Weights of a small GPT-style language model, trained from scratch on English Wikipedia: a variant of Muon for these matrices.
MLP neurons of a small language model. Each row is named by its layer, matrix (up: input weights; down: output weights) and neuron, and shows model dimensions 32-159. Each number is 500 + 50 x the weight over its row's rms, rounded and kept within 0 to 999. Numbers have three digits each.
After each neuron's rows, "fires after" lists the tokens most often just before its 100 highest values on Wikipedia text that the model never trained on.

L9.up31:533521526487538613531421514526514472506538533495536489489473417500578512540487463534521437515554484439554420451514503451495426525467505444525537569486555495489518410514443429603455507528439565552466520519449434508544494525528380408511466454556515462591446451521569475529421494474573479408523446554558478518481505494437614469479532497542483635465577510477511466464501526595427511421451
L9.down31:618521488501469525483604480481520453477471498406505548610396489534407480449477508448573423485499512526521514585489558633581466574573432532521477502490447534503519492505511570495446439504496548465456553471517571459472576463553531475427515482471467501497589512485475643384511457482541516507535456506491486513547534433452521531485462447501585461466456447488553517610463534417392544544533
fires after: "y", "al", "u", "m", "an", "L"

L7.up275:528419495505530475510548466461482538433488536407490528454461473511482538448404500520510525457512477605453479527472495542497417566429545493521547492496564365527538463590519483433536483505509474497537484384473479492518504485580451485447506377509507485558440489474575680518552501496585477514462471548522433433408541528464499544517558479579494569517520512530522420521489521538431466461530
L7.down275:510477497582467523533549498471559573538554415514435413506554455498418585459624546528507473412554554455564507526477566596468494436613513529601516455561486525461523494496527395464484461578469573444498501486498550564546472499542508511415551489462522522422502451459563565483505523516523487481498426484393403521511419660535415486539359485536525473507424500416524496416519534556441516460512
fires after: "the ", "n", "N", "l", "For"

L5.up665:525501500554552506549480499573517485505563506476486474489512549423522529495441568622484432391489521470479504569499533532423547414473592399497424472495525523455387503523468476485605389436418448495531444454513486489443643461504492505476471509587532525466503532454476517599521492514566523465480609570492409513623525499446486532571480532542565435462520537541454557457479455528552495450459
L5.down665:510493454570515511550501457406487512495502574505503449495539445548452534515472514546500525383510551515427434496571499598585469441536456515545488444581492413620441455506555424477501569535474558632440552515542375510539420393496450440468514512524533528505539503518497541462467528557532445425517516551501491506536438458545552504469537573495435482452508434501561538534493488406445485464453
fires after: "on ", "| ", ": ", "On ", "c", "op"

L5.up75:497448529434578467524574515435510466553440448487476545509529537382447445470355533486537543426492486588516481543500515508562519460542476532579559440441512531502509499491525527534592472593472540424582548428513575500521506513460506492480619447514543498481479523420464516506381465536564478564506548505569574497562404517445504470607481538538475453657516499418513432481445387503518484472414
L5.down75:614487480440549527401535465531432520576496441539521464467534563467582520473527552579481425600491487458493511532551540505585525491531492452466554515528469496513510395483498485331423456498534460504444465486554474520704426436462497470445541575479539424507511487493480550571539554523486502559550501517519522470553381460486514487489430589509454494536484458508536444422466506447533525435528
fires after: ", ", "(", "the ", "in ", "of ", "J"

L2.up3:501486493401465479435442474525486568493573488416529465515341459473560465560507354497488462482592496555521533504536455501510567520413450476450501468393551571500578625502502420499640514524607487474511484539554632536501520508487478549471486455509564489463495478563512519542511473446481532469523413450486492537481543562496565473476375520510536475520497525505533500457612506494561423454580
L2.down3:532482444544581512512467492441519529538461437549533409585423462383489478454565577500512505443541524473455529438478471462453537541507477405518481526515555523554569503508504587504502479389509502393500574577505552582388483425542501582451492565493503505521565616587483473531464531473487518569408442570495495505555536619500527587407490506427504591418428472447452518458473528488431451522578
fires after: "h", "Gr", "olog", "gr", "b", "he"

L7.up686:483515473557456493527563426380505503411561478498563516526446514498558435515573453618488599501542506443509463554490515378551497473450423557550509450490462521510509436547521454508454481511487488573531535548473477468478469531524533454520441461544498398441417516543453477572434488503494487571456458532514563556615542460487502528513458493597465547533438505550413426606553352526427504456484
L7.down686:540519532575537460533432464463492474481563407470477422441499577607496484465442552453550467521437559518624494494485486575601479588471431443528525446558484461601509558478566536492540515540416506442560642550538451507542552479507542458408631442520433539571468442487555480472485520494423463497464441478541527517540426585464511464477482513500532438499540443497462482557426481541552529471490
fires after: "\n\n", "ex", "tit", "\n", "de"

L2.up710:519595546533532489493539477451583512418528522490512523552458419502528570410561540460440513545556465478499584547432516586524419551419545517456450492567406547419440521455506403414503499522436489531498508518554408462524436538495461551459494500502445417498506458577553472557431495467528487602496555520556489512432422527490552515434491474556476504514548499587558501508479483524364436455396
L2.down710:520437519479528506538468484517527474496554533513572494493571538448530429609456533568537532508578574517456507448567491420518519489503500613494544581453494393529506501538507584442444534432481402565472489530488472530466505519537494537467482539523565624510492536516438583434444521379576443449528462428476533475523473460554488487512550481549515488500437464480464467402506394451506559532519
fires after: "er", "om", "m", "ip", "ul", "em"

L7.up519:518444503439453477577558481414437568489481515500450560535443502522529548557503491332470574442521493565564564388501477387605575497550498467512528510522522512437542603436399481568540473487522449469481529548601541575537488505483349431466493536500436485420550524387524523565531586494442488505504518531460519469468576473510453459483469453525474466471534566496443569429520533459553529513520
L7.down519:466600455450517500402408511429433462511525490479536567533503451376563503479551523477546576476551478434487493525437505496562432551473460451490491470477528488511476462376501545494524485541501512456522452379394485529484527458532499479494525437538611476562424517489493466416421449566519591557445461535602490552608523496553489482512637523478576523526425478426502492549527519488535505572521
fires after: "h", "H", "G"

L8.up359:644474520574542447465466523445504500522487533556530599532483464497584513576471542481492551503608433451527413462478481451562566531522450441507501467545461445539600595545497468550434541507475433520452450545435408451540505395506418489427476430477509606519503485472554505423467590429493412462449464535425579490472503460530559494494484564509469508484566566411437552482476560495522511491532
L8.down359:556531572487537512514526498528402478512544461551476433567446455506485504575499490509556507532461492497533495591484571464492529471492462507445525452426554459516488448511428605478506444453465529530471485422498488610564459466522605592562528522510516500463464574521491508517530476436492410509570469436560580476401580483480400427565465558353533621415498480442504477451463534457455522476437
fires after: "F", "W", "le", "E", "se", "ow"

L5.up214:550610463489492484543439523462546531527462484488505554503451518528524455388470447598525494509472471435541615525468478553452432439530573631476425565484528539466460548520503498516483522544536538444563470570508490485565553446451507487492480483532488415481580425477501533486425506603591420554481395493514417481467460446494550580512507505449483486558462502473541364412537501427564523506459
L5.down214:501470539544428460517511518572460488521516471469504404479576581395544513509528526474470556488509589428587401521510446528616518519527499511569487522472514427559580450425563520515498657503431555503462513477418474472412490487490437474431502561548499616504375548465522553469510505468420573573498546509526516483438476444515467439505559491556460444494524491477447474480540480544458478500462
fires after: "b", "B", "illi", "M", "m"

L2.up586:440471540541479556517521450432528459464445513528435484516429529542421499427512494518452539520519469564579551382515440525470591499554528439428628499431489546518531486601497440425450476584529494574476503533587589482510463506520592482515520504613503553485478437506487537553523490508444504492375432564491536547488503516511480434498514412554460495573449548486486448453505492555508454410454
L2.down586:489495490512520552552507457553584420482550509544459543434475557525574493601515537456424489604482543525519572335466442525503438501514520511567484492496539522573573437482576378501542491501466412426512515486608431424427508427486513473498513505483473427461471530447426369457514422457447554440497595425551513554530523517506586454420525512568584542502502498535502473478502555563488506507510
fires after: "\n\n"

L6.up718:492541514519435547481475582575436453482549504524471518551482410441401525527460450402426519484479390515533546522555514558483509499491533588475447420509501499464490546414470506492493596489445507583485518399483613482502624520455499495491512484545530453563547458529485528461536453480483505476390485489519557496500590458445434530505477526480470586561543455539502461457460455438581611459528
L6.down718:479552398504517547510463526506547532498486530458505498437483516424521502437536519580485440545499505491576532530537394514535596561500424455483463567515417503547484480350525477474478467589538505547459467497511461482743413551536534555530393522544463465537520597457572562496491466528438494522536449553495462484462469505491511508474463458455431441529518460414483570514535475508499518500472
fires after: "in ", "to ", "and ", "a ", "of ", "s "

L2.up60:485593460513412517569505530611571513536498537476459479525516485539442555463538513448489534407511468516457430450487499480523523511400424471493443534472469458420529535537601496449512442484508536462510489562473558584462496566490455461426536521517438494364442474505572526484585433427476460472532526454509458546318465461478523544493526519564508513515629517500522500521443427464509399389586
L2.down60:510441525565554466396375463414492512503529400528499522476504563600488492560628523616498426519506542558450524438564463493495538539559406452491513452583450378541624546485445449465413548476387445514486500479502470618472513515491459536483422519511511451471492528524508512514505449482394607512525486542436479586486464619522549473529556485504492543432572574498574495544481508515490491455450
fires after: "\n\n", "\n", "includ"

L6.up469:527522505492414542479547475491572500476445485582456555505454461419520457548511442607534505486421547444424464526518473467454546479523481522566420556541500394492587500486560526500482512439551562483588427425482461484423448443475542524576502534531617465566506514490496535541416570504528487418511554527559501376455437482473542557551510550385525426502486527443439486402419577453517556578592
L6.down469:477514447475619520583490515524527494474511456598475472552562442486520451510504500571481512506528470465419584504462490517480512430409443512466498445548539420511510479583445468504510518540536595461379517456525449542545434571543561442398608508422529543502577480509428518543473513531449598495449544504528526496512533528579458485569531497498473486498488533488525519424448494552404516488603
fires after: "H", "l", "bo", "Pa", "h", "L"

L7.up148:479575476541545446540565521452525490461522481496574413527500525564499496469405488481523561487556500589460492478530469572598574389491447572521512403483479512470558569364429544582460551456451572423437493483441477537606589508482489428416585450447574470521473433488427559441551485610499497456517517435549490529544415512552543515433513434448501563527496505561572454469571510552411455456447
L7.down148:423469522439454527459466483498613553563569432473444467533526503500512494534514496597483523491646616485501404489450469469486563509530539511491460548470496543516455462379593515410464496491492592572493488505515444475722513474547520536489507588505452461456565439565467536488500523535497491576477519477470457501559366516470479496439491548533531481429504600510442477514543514431520458475351
fires after: "the ", "The ", "a ", ". "

L5.up624:471517487468470517555522543416515368541483522526454499507499504494621521451498543508524552467583465521447436502451517453626569476521466503490471507623448540485559607470470475517506428440556525488418506518575504445483518600562416500457504437482492456529412579497546494441436467488553414429487425449505528468464504449509566473574468541521460536435575510524457507471497475531454541538545
L5.down624:531510565483543482467447555503472444508546568456498500499491477475535439517481536491475560476392581613535518547428460541489399431535498505482469545457452544587510431465543598407502521500565526478526519617514451504401483440485495398500504547529585486431465464511570566508499588510507435507483516554530407463567491534505534476595518575536441523446469512531471527544436643532384423462580
fires after: "N", "li", "Di", "G", "E", "n"

L2.up443:502472466487487569475511579500546489459545518493397433447528546421470447489515502563581492539417462594535532461527475479457588532553512464473480475482532490473444496484526452577396517609454487489447453446537544519552392489547532532408435521582541577529524487499505382475450532513481441543419544602392556481482494549517529434504453497449469427549401573549527486483540477543503498567486
L2.down443:512462519482534496434532502490479397528501435505490541607513517560514528500523476471525465489429575504501487401516459469497489518483535503506486551516525551584580459398561435409613510546502523507480385445404429593460487459424495510432607512494433496460543568496533485519491462449471515510453444434507473463511519503460501409502559544553538532621588497628533439487489440407470497528547
fires after: "\n", ")", "\n\n", ";"

L8.up558:568478516464490464479517555512561504444523545441506517534485492533573494548533500508530414552576443534563485494464490465556467558469551488422497464461540555485375506538438485497434529457488550607566420502517431481468576455495484531562467544447354425546402459562420466494512428529503466465499559532571499582473423491448477385493485486468484562465537530501503463471494479531512459585388
L8.down558:531519388396495530462542426478525580483528445497454508453503508552448542448427547509575514459492454473594430539497509427462540360499465556502478443481427481506537526525505518443412594485518409491495541553503507544466468453534548485460449450539516441535519484496546630468512550448429472590441542413485537453545472538491388482559515624471524491546523598511414567519512558445416575528537
fires after: "h", "m", "s", "er", "ter", "f"

L7.up38:548466510483554442483467514599401465441481457444452465537500453535530489529510468576528518460574452420561554450513489453556490531495485510564596539530503442465496528391414479541457580468476521449480368442507486512441436413489554545412517516491522468494463406506562544532479488548443495520502445514507501477397549539494522470421456395440451589429555469562559521533560465613566542568479
L7.down38:519460447494442484451515596568553563540492488516462507512476525540505528524479530505517407570569485549539479512504477464423488511541475464453530573533524517477587454395494569501345509430530542591525471474449479470430506489533477496497510427504472604456514587506473561474589526511508494467439589520369428543415493540583487537520590561514570349456440514511511539491544536407479482561535
fires after: "n", "an", "i", "an ", "y"

L7.up383:501452391554488424513443521521503449594480495402544546528522525422443468550516459595532513385533505577500554510473456502500577469499450542422474512507432468494488535473468475469463515503589471491527499545487615477425606498444474512415539522552479545539474498555445470455512539516545493579553566541516510524472398524549509457452482467438430673501589555504537403464547555516548427436492
L7.down383:480522459455507470437445506552545548472495416526470503435479534386558460505492527463529454565484465431510435427550447501510512475520464511567523616515528500538479490530554523548515577452482559439487508472498442514546511450543554669541453574446548491421536486489619546535574535452575488491486496570463544479481477506475441566497600495491392513544509466538429473455493316412473519569473
fires after: "M", "the ", "to ", "and ", "a ", ", "

L6.up109:543482424551511474524487421541529446447487404465454528505491496453517539580494495475491588462473497516394448502552537492522477489489497431459460484472423501525491547428526483522444442613481496446457552432500451464518505440469476491612442536541529545594540545473549480572425551490543544497521484511454567508609463470424475601491459531582450447506500441482511534488564505509572540460401
L6.down109:604421427464550340560436507524534526571425471485425492563500494570506475544524540557480419400468474514456420491497548470479466542481525483511460552560467581559495508367542568454512516437522536485453617443542523537519523538559522509518496487423452518484603533505486477635483436475481594426486526475513498407490473488394513509482499562452548487527435518480519497449480549428565481502439
fires after: "M", "ep", "e", "om", "op", "att"

L2.up41:531500468459544549581488544437465469495485475507463537521543455566473432447533456500486382453499520547458432476508553462415506531474510392507608518523413536594526475533522522516555590565447576508553455514548499518482563540509489542528605512442489443474527490420412577497557575594588494505588511429490531495549522440464583472568418533443465524517532472477475579598549476448457453500467
L2.down41:492523512477572573563534477420531533543470390539516489468461514458441445466475596473429497472478612598526467468554551531485474507481586597546434534513540595488514499531470519457491453433570506443519465441499534532482509348574518465574412463431546528497475510426551509596498455553390460515478491533555427544414524505574469545463536418424555535567500528514603503492455537486570509578440
fires after: "| ", "Ch", "\n", "Con", "B", "ch"

L8.up588:506483424547511468574500557521482591566504524578452550507476521434466524502548498371576438438404522516575592442451475479490474402503553511550492495533463410452540541445438469525542478503509555513497579470511525493599506457554524449526553484533469394614517448473466580517444514526413505541535502626497446555563541444501470447441486539421456531579489384438504511486533410457515537502502
L8.down588:461480440438542542535524523529531485508587529463474399501537519515593506478577453439559541440458560520461507560446477454565534467375479458368431400480505546535536468377430406463441490493509379525500507504545503519649540563551499629534441485498542495551492555497585480553496537504454533555516428474514530487521434484405487470594499545553520527511525532476510480497488485431524474503475
fires after: "of ", "the ", "in ", "ra", ": ", "and "

L7.up458:452467575478551506526525489539551512393468526502455536528533462590519535590586389446510413588485446574454558496516467420489522468533554541467522564575510525517370515495499397465573453531485546496434474462552553564492516533466448498530504552518432516507384556477460485517291460501504499534528481505447530484473495467537485535520513450509480488480485542542488594488505390469443578510511
L7.down458:537546472426510470534386527444538461537507522428585505555509392563412565392420492557458503516489502555506484516539466523455534515396439456443525484534477550453412449541460504381504523482472459472531433556442387479428557527557544490437580460427579555506522423461506528476609523515498403554458501425427427478580507592433525567520530480521479557539469507454538499588471589536532433508476
fires after: "d", "s", "f", "sel", "el", "es"

L5.up646:442514443528507576463523516509562522586392490491505535538481598493498454513474483546479525435595461495450506381459467431497523479559485491478480425411515483538494453448499495565542499467529557566428402441471409488570462543496481529471549457519456431517484413528593560503428455533517482586551490461610410470447397440444551531578555551427476525506474582591521488528540559532463470598473
L5.down646:523524445565488500492510499510494469494467486430503479576521428436521489550385614537536545482520520580457459557455504470472479581440527531563393554441475378531548504542475548515508526526533487466506371408717548455464516507491428503462587453428441555490598524440481531485401455467605457614512515489425544510551442414444455596472502476481578535503558544532504492547511499489500524539492
fires after: "L", "J", "Le", "l", "Al", "us"

L9.up684:503507458543555441472520471449481554398522613525555534493436523508538474450448491482482511505542501529475502480537479607505518482604492498498479520471438420474530535456535453441575469491516480538510591395522388517473566482505509466510480463554480533499460445561435529499503378504557453521435455494498511483594517541504477368534507583565587521372508522431432530527472530543580570440496
L9.down684:549534444467530500538553516471522478552506474468495578542519550489448486497504531491579521449561485475456358522561655505556419493474454470491441440460497500498510562482463367445483466380531496483581534430606452517488474465484564658515477475548524469473544542571441530576459449391557474477541582606550553538518566476480524503450424455450467535510580508490496516518458452495531547525473
fires after: "on ", "ed", "On ", "op", ": ", "c"

L7.up660:473530553524587530476586536559463512514409510567499449482501450569421446407572491456534480533409489505457464490493475501491517416516536421455510602415468494466424576503465517497497542446590585569463463424438517477559555475517522506406409421526501556471432500524439541617534518572510512481525624535541549439439458481555541368474524488534468480501536458503540576540500545521419487565485
L7.down660:446537488461336509505484446508437456484554546514464507550487476577496547540522399503493528467555531487547504528434540506497465522514499456514495442532465536463474535488639628488509594525469419419543481547577506555404474502447507451492487525442445496592523479517348442495390553465482536643485472468486471527564419467547492429490513472503571453454521448508474518419615557512525543564530
fires after: "n", "el", "l", "ur", "N", "uc"

L5.up93:489485480504579588497513500465503454590439451539501508508506581517484430510586476524484527446539514594534540498434456465624556450454469520528529497553471509491494428471457513480529509365466409584487395480529441421538511532569531531389549465471421465442458408574481494555513393446490497536437588465563508440437533432567518490442493544556438508530464480484501443503473497612478486617440
L5.down93:434418539541491510493430509586476539542507531514511483454538454519427475509523474538557471431447602641552512597401549539482466497465433470556562479510513464467462492485480519460558565478545494482495631530536465508459526418507519540617573553480477418425513441452429593577543511548501453582451464436467473525469412543482508550469460521446536530515510549522499481461396545464442467478546
fires after: "L", "N", "n", "l", "an"

L2.up427:409437539540475623529557518500408523512512547461522465506485484477403543575585476437476553513520523480415522443443512507458548395524530556542424454576532522505514476483517444446538483528451568476586509476502510590498480522563596437517509514395438523489493488518555522526454470421464446459548417544579559507463521537560519418430529475538452524404550576494504509545470469458466454444547
L2.down427:438616481532529425461478549507513553520559385475463510484563512550596535468562598501503477510495519516483495473482540519457509521469536531441565581504602526554552454530464397565499498471549466457449411531488520562509484508362455465463487550665451505524561454573410462450552474513498501470436575497473491506541471563463515523502551545470480485550570390485478534459491508454484492397487
fires after: "\n", "h", "R", "cri"

L6.up623:604558546463597530562555432446488484503478479457529585594486448514475509474549545491505481477543487497532551489507521452452480519406418541454403421521521549488485531585531531570497506505538578478487435408391509570575503466473503371476501596484451546421476521452528408533469508403391476553613445556544485514481599471472489569500502491484518377519513453552465508481542502510468478448491
L6.down623:563496411549468506456424522569546491461471508429485434532465497495537491464439485529495601505514519613557426459479432445485493501482543437446449493529500470455469444505568335568479604488539589529516524501524616513577427498465520563394487528518466537509506610495506464498473477549528479455466534451480494504528441579500566460495506593558448504474601481465447510564437502442497489472492
fires after: "tr", "==", "ar", ". ", "\n\n", "."

L6.up711:525518460471551537612502555600461513499519489448420542498531424444481461486538514503549527484456510507545573518645438464503544485475498546529431473440449392442546484483515529531458465508441467464468476487559513508512519426504565473515438528577404455468529452480414501519499539482486435512525411544487554530558463510651442556522488492514565636503439500522540426466490545520522592395439
L6.down711:458578530503532478565508540458452462483581466528507521455511574532519415431510456534514454495502534513495576533536621495492519476446446483491446515467558486571497455475446499511515511526551512419566421559541525437570502559444510473504577492508565616381498567403566533488436509473449542560450538532589452474512485443543439459520510355523370423442505430458549544498549533424408444528523
fires after: "b", "R", "B", "the ", "r", "in "

L8.up529:551468365556500527491485507443538541508548452521400492437398518574461509456450493588486520530601455480421556501493538499398527465552535426530485518487435384553513547523459514459541494437495497437493528466532513506459534522519460460486564554486563504489534524466553526573428520406568441535416459599438544511503552423470545526517430492531455530448498523540484552473452524571505480427571
L8.down529:545540571502553537530502497426503486479499432515437446526472416447572556583487387510534526492493589535400412504475470465445488502507464497515401400534538551536448505574542566509479555440517587519523596496449525606537485554488527553443445497517441528526656486544491557444420537439482408400546490529488513469500486490576465527392476435488475466448464495493543536433484499469549454455536
fires after: "l", "p", "the ", "ar", "w"

L2.up548:420520547507489526427488545471477480511463529474504467521438584548420515521513503460479476443504542471472532458479582472494580527595454391558499490488468489467453462502586519564452533535485556427527553554560404611452526487548363575539584461479475533535494533529554506496529516489445523449493586513427588456407479469592471517533498500502456387545495478583426558428481411442496515573519
L2.down548:495513534446510554419493543427442495547595452420522433488510460472461545481539490584539531489591527504507535381493459518508501463520492516472544516534553596469424457537494489517502524490546496466448416462389472495453373519461586520433450468445423477470486551584488512456462369538504526471492501540501566462549541433408543522473593458492497471497620514480627446495497522593431537484455
fires after: "h", "S", "J", "T", "Pa", "sh"

L6.up297:575505534473488442502554500456504524482606518576572555391506511453439549475555464473505576506533436526515462536349530467473464411589491499475481536584574471483509493532451493487465442557478471434470506494572515537466541527428388539446481502481494465478480542563466439478489581475475458414562492439484551500565441523499438519433550448466403503563526546548468472466582461500612530450516
L6.down297:419587453495540422588498559633570515489544547503459519514592425482538513424550600570505520499541609588492503449558474427489405550451411573490490573493363467511469531493510487456525496593514553474406472450540534469474452500433508474475436431556414521481528375547492602549563552589554544571511527547452453537510443480488519480397534528530494524508460484525536490444498585471490501399470
fires after: "M", "m", "T", "3", "ro", "one "

L6.up179:592479532481467518524494431485485523509521500541536507488491505483429461574443493516482611390461468487413487530485433563394535527545520502496327526517569496484610570511547427507478504443499477463501543469502431531401578422469493486486471511589575509538518565582470466526458486436503454463492498475495522481439511412379513640550454504515435495495529567543514367541606520465520573487441
L6.down179:523502443426487509529499656511405503560539427545514535509513543500579544377522552500506443519480453526472371528546524515516443468547508383508498562451454609509509605495458473430512523482498489517565526535471579491530398430480511515513405573494451497535477438545450443482510433513476536448531526497499522518563557440498397509500555487543597464576460525497499506369431490436544430568505
fires after: "the ", "E", "ep", "e"

L8.up434:458557426500525513566461537453579443504477436513482514484439471502393401493512516455496493510469502592550467518434457444522468561426462481482474476535538509541440548484370482456509464486445549496497492560586585392570567615478491476520495600556449574535540414602389547547535554482521556542572547430563485464544427582525498482520492476515480503532480528568414443550542480500542465614524
L8.down434:449515421461465417524393453556557475566537488453506462575531447557494510552474479522556557643485532466534458502513493456610500381449550526507510525529553469505522516496465535409493507499543419529444519503463547415482478492465523555506509426581352531490548544454385563480533519515452437552513398449495501528481405473497545472459612444521516602543415486465542519524455614530551523446444
fires after: "B", "M", "L", "H", "G", "m"

L7.up639:483529559507528524433439512466445426478491409440588471503490491506503494447537470575537532463540397492474532464431500518502481570454413589500498509518548469479427533458555589524515520491514475422508428521504442407467568464559491440440507496518448495556526480534448501473539456515438464548434534616524493453488558566516590489558518584476445464450525541548497474499599422501415495531529
L7.down639:495571552495483464431472493562620549595554467487420470465522438523545425511505523534557508408461527533532463486462623514560490489506494465537480500527426470510502488524630305554573443498455518435498502500498474497581514422516518529532519457441440494455549535526557507510534551521367532501479487459524516480507531567553521401432492468574523417483555479457514486575557465450433482479529
fires after: ".", "=", "==", ")."

L6.up107:551409539504452448490545561477499448421475596443473479452527422567474537494487509534497570449440523523561533473527482420540550490443506439421528554613481441424552532501471564492462503403514529531590487462513574566482493464480537521452462534539522546493538507408598643468566554496443509461514540537637429508457453458403420507447498485574494450520394457524518529437499585557530509482456
L6.down107:378602523476583426493420544538441412607554405509520434478459534395574588541519513543480546576524500546511458515533519511515453495534416498619508499596472495389461536428520591488568456516458510475483520519528542554601489526555499485474538508524473465422445466480491510485497534513525444469445386476482443489544459426472486470528512500430458476458511554478609493479500400558582524523547
fires after: "a ", "his ", "contr", "her "

L5.up720:395537496510493510450520578519586487414471574497491568490584543495495492490559500507453498477497510424613509508513615458499494480563467464464497453528449581460440364495480492484521409543405560509547493485440502436487598534533560577520515567574470565479548510540493582442494423616619509471427481502497562425521539493476480481535392510546522510448589490490467501484465514511442556496508
L5.down720:471511571516559632529479501582555500631617548540463487529524591516495496530489594533541510376531504466500439500532459537532399502456448568473433516502518518503502527503502520500555563492451426521493500435441390485428454445515440486481438474508549474506455505396419502581412559491571548398460436562445563464422500488532459528599527535471509559500522520489466556532434529564583476444555
fires after: "on ", "On ", "As ", "October ", "June ", "– "

L2.up628:512521460505535485526422499462503445484417458516466444567496458550550518472494489537510605511457382513434483540442461444479463465537553464538415504563559562419464513453615478527443460438512610512535435461557530556500538511476491494497469440503536568497417533475480455548535555458517472505476464639523528542564572508516520657501554494346454431511458422465491444515549646505424499493526
L2.down628:415574517524563509421449496580498502404450467478532560479477493506498453521573553444491429518543503525512458475495497540522517456531428407487530591512519506459483464573497512426536492578590563452468584636455558427482568583592508475525519512496543530469456457528396476394512516504444484498536522416552569541537520427568464560501498520493556485492519487525622502436488476501444503506550
fires after: "H", "Mar", "L", "An", "B"

L6.up224:500475418561519512503487508469568516522513468540480591569645510508503455456477506472515453632552538484580541485469486523479465501528507470396414541514405457497547549468459463499457507608425528524532473556508532499562546522559380476558475450526511509575532538455417469552474449444498452480433502503473546537581443468463504525394557438515489466548414480521501509497553553468489611530457
L6.down224:495411529551520554526524494495532532470492498557436439455427490536481558488535532477491467488489554451500567428573468534583515510464464492558483422506423522491575462441476497514485507433502420572538560504465541394580497542508537398495474423479478541507402630494547566522544511453487570507517481540428473527479575491468619445474484562523511418531398464478550422530564464505540529476414
fires after: "el", "M", "V", "b", "al"

L2.up632:405445516517512517497477535473472508436515511417464353481512413510428512534487502522513551492433519573549503491507481458529538431498529475460500403526433501489516459486635518557527536446467534440610529467544565512507551461487528483517469455513463478419570462555446486517507573444489406410584430531428513480440598517490611507521532428545472542447505565482449481497427462489469529506514
L2.down632:492566522570498441486489436531556631540529448555519498429516488484541425476572543447465543445487551571446502402528433552461459482505546508450515476589562523539512518505530498489591452469542508479483423447510476596405505385562459438461556493515570452489515440560488507508455496453331580464526491481487404507433532551601534518590555494488371532529510557532452530482546536533475487520420
fires after: "| ", "\n", "\" "

L7.up74:553479556523453450532444531514597515472516477388391526485499524502468464444578605494443616468580470434503540471540482546474560533410486461472594483462513493478489518457503484589541521520392564537557506485621496522531513448512439456493505462443477455557428518474481523468506491522485542485522514567447478570522434363574483466529516521565522467454536517579459503517512505590404536663468
L7.down74:523446421418449521547504478458604475517482533456452471507441501489500561395418495587558410461513449431514530575586478477473587470500485533494462516496516572450560530501459568484603517464426460511467564559484462558515491516520527533487513443536459482502595566506539400484550526488487449463512448476532552509468471442436503462489584455549553606461482439545475434442593455467417574523441
fires after: "h", "al", "sel", "t", "f", "s"

L9.up642:585463505497498560479560519482462450475518474532551532511444475439509513511469532473437516479443467466632457453567430517509453480578439506549563608484477527476551546464544485488524368510535578417485557515575561553467553548458461566513462571623423500553470404553482478487458593461533546531548566571503516545494566520451474465468552547433496474492504568603552361495481522509534425496401
L9.down642:547534511469462502521428555453455514529399423494457534514579469434480534553441574495481519521567479487512508445533480427469543491483462476583531578598432471512519538488586491537439417451506520492584436513530399456614400441514519521506542581446465540492510416537548547525582619415425584550528469595476417533581508457432487398504469494573397532461515523536549466482446581472496490459499
fires after: "C", "M", ", ", "c", "B", "Ph"

L2.up503:535447483550554614471501549440462535553398451455573427521453510465441484508563443438417571577465539506518437391431563545492482329482453535538540523503534488539560471484400428509551524553511554544517462509391532558480529526553419448469533610442525595501441530383566534558531478423457492462498442436561524541451520516474544484488496514447499515489523519553521508487574542475490559542466
L2.down503:411491539549443498464548430498466513515526612516530571523550456478569543465547580483457544521583518431513516548574603541493417548483533488389571543606500500510595397441564473526587457436542513487472478478481488586515476512478523441485438503416429488466522496505486580489591469509440425465569484491481463481498490493561439487407532504422494457497446428461578532449497435500432490509491
fires after: "A ", " ", "F ", ". ", "D "